{
  "n_layer": 25,
  "d_model": 384,
  "n_head": 3,
  "n_kv_head": 3,
  "head_dim": 128,
  "d_mlp": 768,
  "vocab_size": 8192,
  "activation": "geglu",
  "norm": "rmsnorm",
  "norm_place": "pre",
  "norm_eps": 1e-06,
  "positions": "rope",
  "rope_base": 1110.0,
  "rope_fraction": 1.0,
  "qk_norm": false,
  "attn_scale": 0.0884,
  "bias": "none",
  "tie_embeddings": true,
  "parallel_block": false,
  "init": "uniform",
  "init_std_qkv": 0.0181,
  "init_std_o": 0.0,
  "init_std_up": 0.0181,
  "init_std_down": 0.0,
  "optimizer": "muon_variant",
  "lr": 0.0014,
  "lr_mult_o": 2.0,
  "lr_mult_down": 2.0,
  "beta1": 0.9,
  "lr_head": 0.0057,
  "grad_clip": 1.0,
  "warmup_steps": 200,
  "schedule": "wsd",
  "decay_fraction": 0.828,
  "decay_shape": "pow",
  "final_lr_fraction": 0.0,
  "batch_tokens": 32768,
  "seq_len": 256,
  "doc_mask": true,
  "train_tokens": 360300000,
  "steps": 10996,
  "dataset": "wikipedia_en"
}
MLP neurons of a small language model. Each row is named by its layer, matrix (down: output weights) and neuron, and shows model dimensions 240-335. Each number is 500 + 25 x the weight over its row's rms, rounded and kept within 0 to 999. Numbers have three digits each. A neuron's up and down rows have the sign that makes its largest values positive.
After each neuron's rows, "raises" lists the tokens whose logits its output raises most directly, leaving later layers aside.

L16.down172:503495486494491517474525475466510470509529518517529482528481482547507507495504438499531466468486518511485477494490492531471492470449466503504448497486549515526511532514522503497506471493529469491507477482517498539518528503487412514448493452492475524500492516509525460488539486518456457489
raises: "ed", "ing", "ment", "es", "er"

L15.down540:489479515518532501502475502459464510510490488539515552477475506508474494517474483477510497514451432460538497479501487487503513479494535480473517496526491497515494538486486481468526429500511502507516494497512489516509494547532374466491497486513505525482516498490478514516483527491485474491
raises: " arrived", " died", " spent", " went", " studied"

L2.down300:502501439535541497466528511510512506521498498474506472506496538501495498523500521447473554516512507452493496539532504521518510513499482468533503530496494474467502497494486515468478489529560471504473505481506558493472550530501428466485504482545488502484481546540450534537460485514442508516
raises: "er", "ister", "och", "ering", "iner"

L2.down662:479491466531443496508503526502482485499516497537548490505472470505502502501489486528529473479472524479495498502491511491520527509485465515508479523497465507530531504480479502484478468505490521499493472527469506508474511518494488487504504513473497483512529560491493447508520544528507511521
raises: "istic", "istics", "ists", "ism", "ist"

L15.down650:483538480514505489501486516488503468519479472523504483532440500502497456511482430472504482510476538491518497505497515487523518465517516465490444477482491489513512502467519490467537522509479490514464504474481491521480505494523348504478489545487500507468526456515479517485505508489495501541
raises: "==", "===", "On", "In", "-"

L18.down307:534488451504494501455481521501528475476467517541516456493491517457475472496503494531467540518500484498516486535443512477496523489432507473508473459523550497489510514506503511483485470475446465506545479468474461450494490488504496454521486453518482500512500513458486489516526469484483499519
raises: " later", " earlier", " history", " previously", " after"

L2.down333:518506480465526503442471526519519511501499479476510494492509459474482503480503492486480500529496506485469471489485504451513478466477484502523507492495492502483499503495506504468503497491521499487457487505533498484505463486505522518508494493469529506531478489519481497493496490523515498476
raises: "s", "e", "lov", "al", "ers"

L18.down704:503512538463499493484517483471525526482514541509523540462487509476528451475516500501469524506515505511473501502461493499499470501497479486511512489503517520484481514489467486480461473507524471458453526476506499448507516451520390535490530491489517481495512508470484486515511529474522506507
raises: "itage", " own", " parents", "mit", "d"

L15.down249:500520474461512469457558509469518490518493515505502495502494508505543488474506516521506538492502491500505460443487479530503499473484481522515451571507493479519513526490522539470482506491505495496502482483480516513505516512527490488489480506516504536491440503508529506501488500504537500513
raises: "t", "ed", "ish", "ing", "le"

L18.down583:530498481521532520513499440487500495513514484471503478510483446518514499458536509489515489482481511501492509507517504481470491528504454527553520479483478514494540456532515500503545532478518448491463496491478525489512487484495480494483491484511509530520490493552472538493480457475514510489
raises: " which", " whom", " whose", "which", " where"

L2.down133:462526516510506483543494522519513479450491509439476484482526485473498492472523485510508508446487519505535446487534534505472519504495432472498506475523461491525507507506517482480508461525524485486474484509473498501505485520541541532501495503503535447492499508507517483502499520501494513444
raises: " un", " uns", " Un", " und", " in"

L17.down630:499450472501527483532499505480480538506475520502501522485496513516537513497502491476497560501465490457505494502452511529545462477507525470493482510483514494540493490506487497512542490518530499508507517493517474550530463497490515520462483515494515486528469478493506473491508525552466500512
raises: "ol", "oms", "om", "omm", "ery"

L9.down2:528503495519493511500485451510550476565574515543533491531491529514527517542498500475463493466470505489494476537498520448476486498501490502529479499495511551468474489508484518516514485492543503490464520526513501529495473507500370495489490537517511497513522526552487460432483527495501473516
raises: "\n", "|", "|---|---|---|", "|---|---|---|---|---|", "|---|---|---|---|"

L2.down583:501484501507491535479440516506460562505517476506503465497500506497452491476481461484505528471471493540510503524515496501501533520504504482552485544465508494499480526465463513513493552489491490520520525498501478513437475508540527509522509537478495458453484519485512508470517501485468469481
raises: "197", "196", "198", "cel", " 186"

L21.down689:498515450475495504464487484461509506535475517491481522497510475483487469532515489451479475518494521489456470492502485487473543511485492499514494507521500466462482474498526463447485505541497505527453515445509509490527481528487538523486459498526539472544468538504502480484488525484536518493
raises: " towards", " to", " forward", " on", " for"

L13.down669:508487524495501515539466503541470517513476506516464523469521490469485544465477476506512481502518501489483485512506542456530551476523539513498484496469534477556534557516470550487512539526532520493541475444481513526475471494497456492533527454533523532525497502463529468479507486513483531500
raises: "ually", "ities", "izes", "ity", "ties"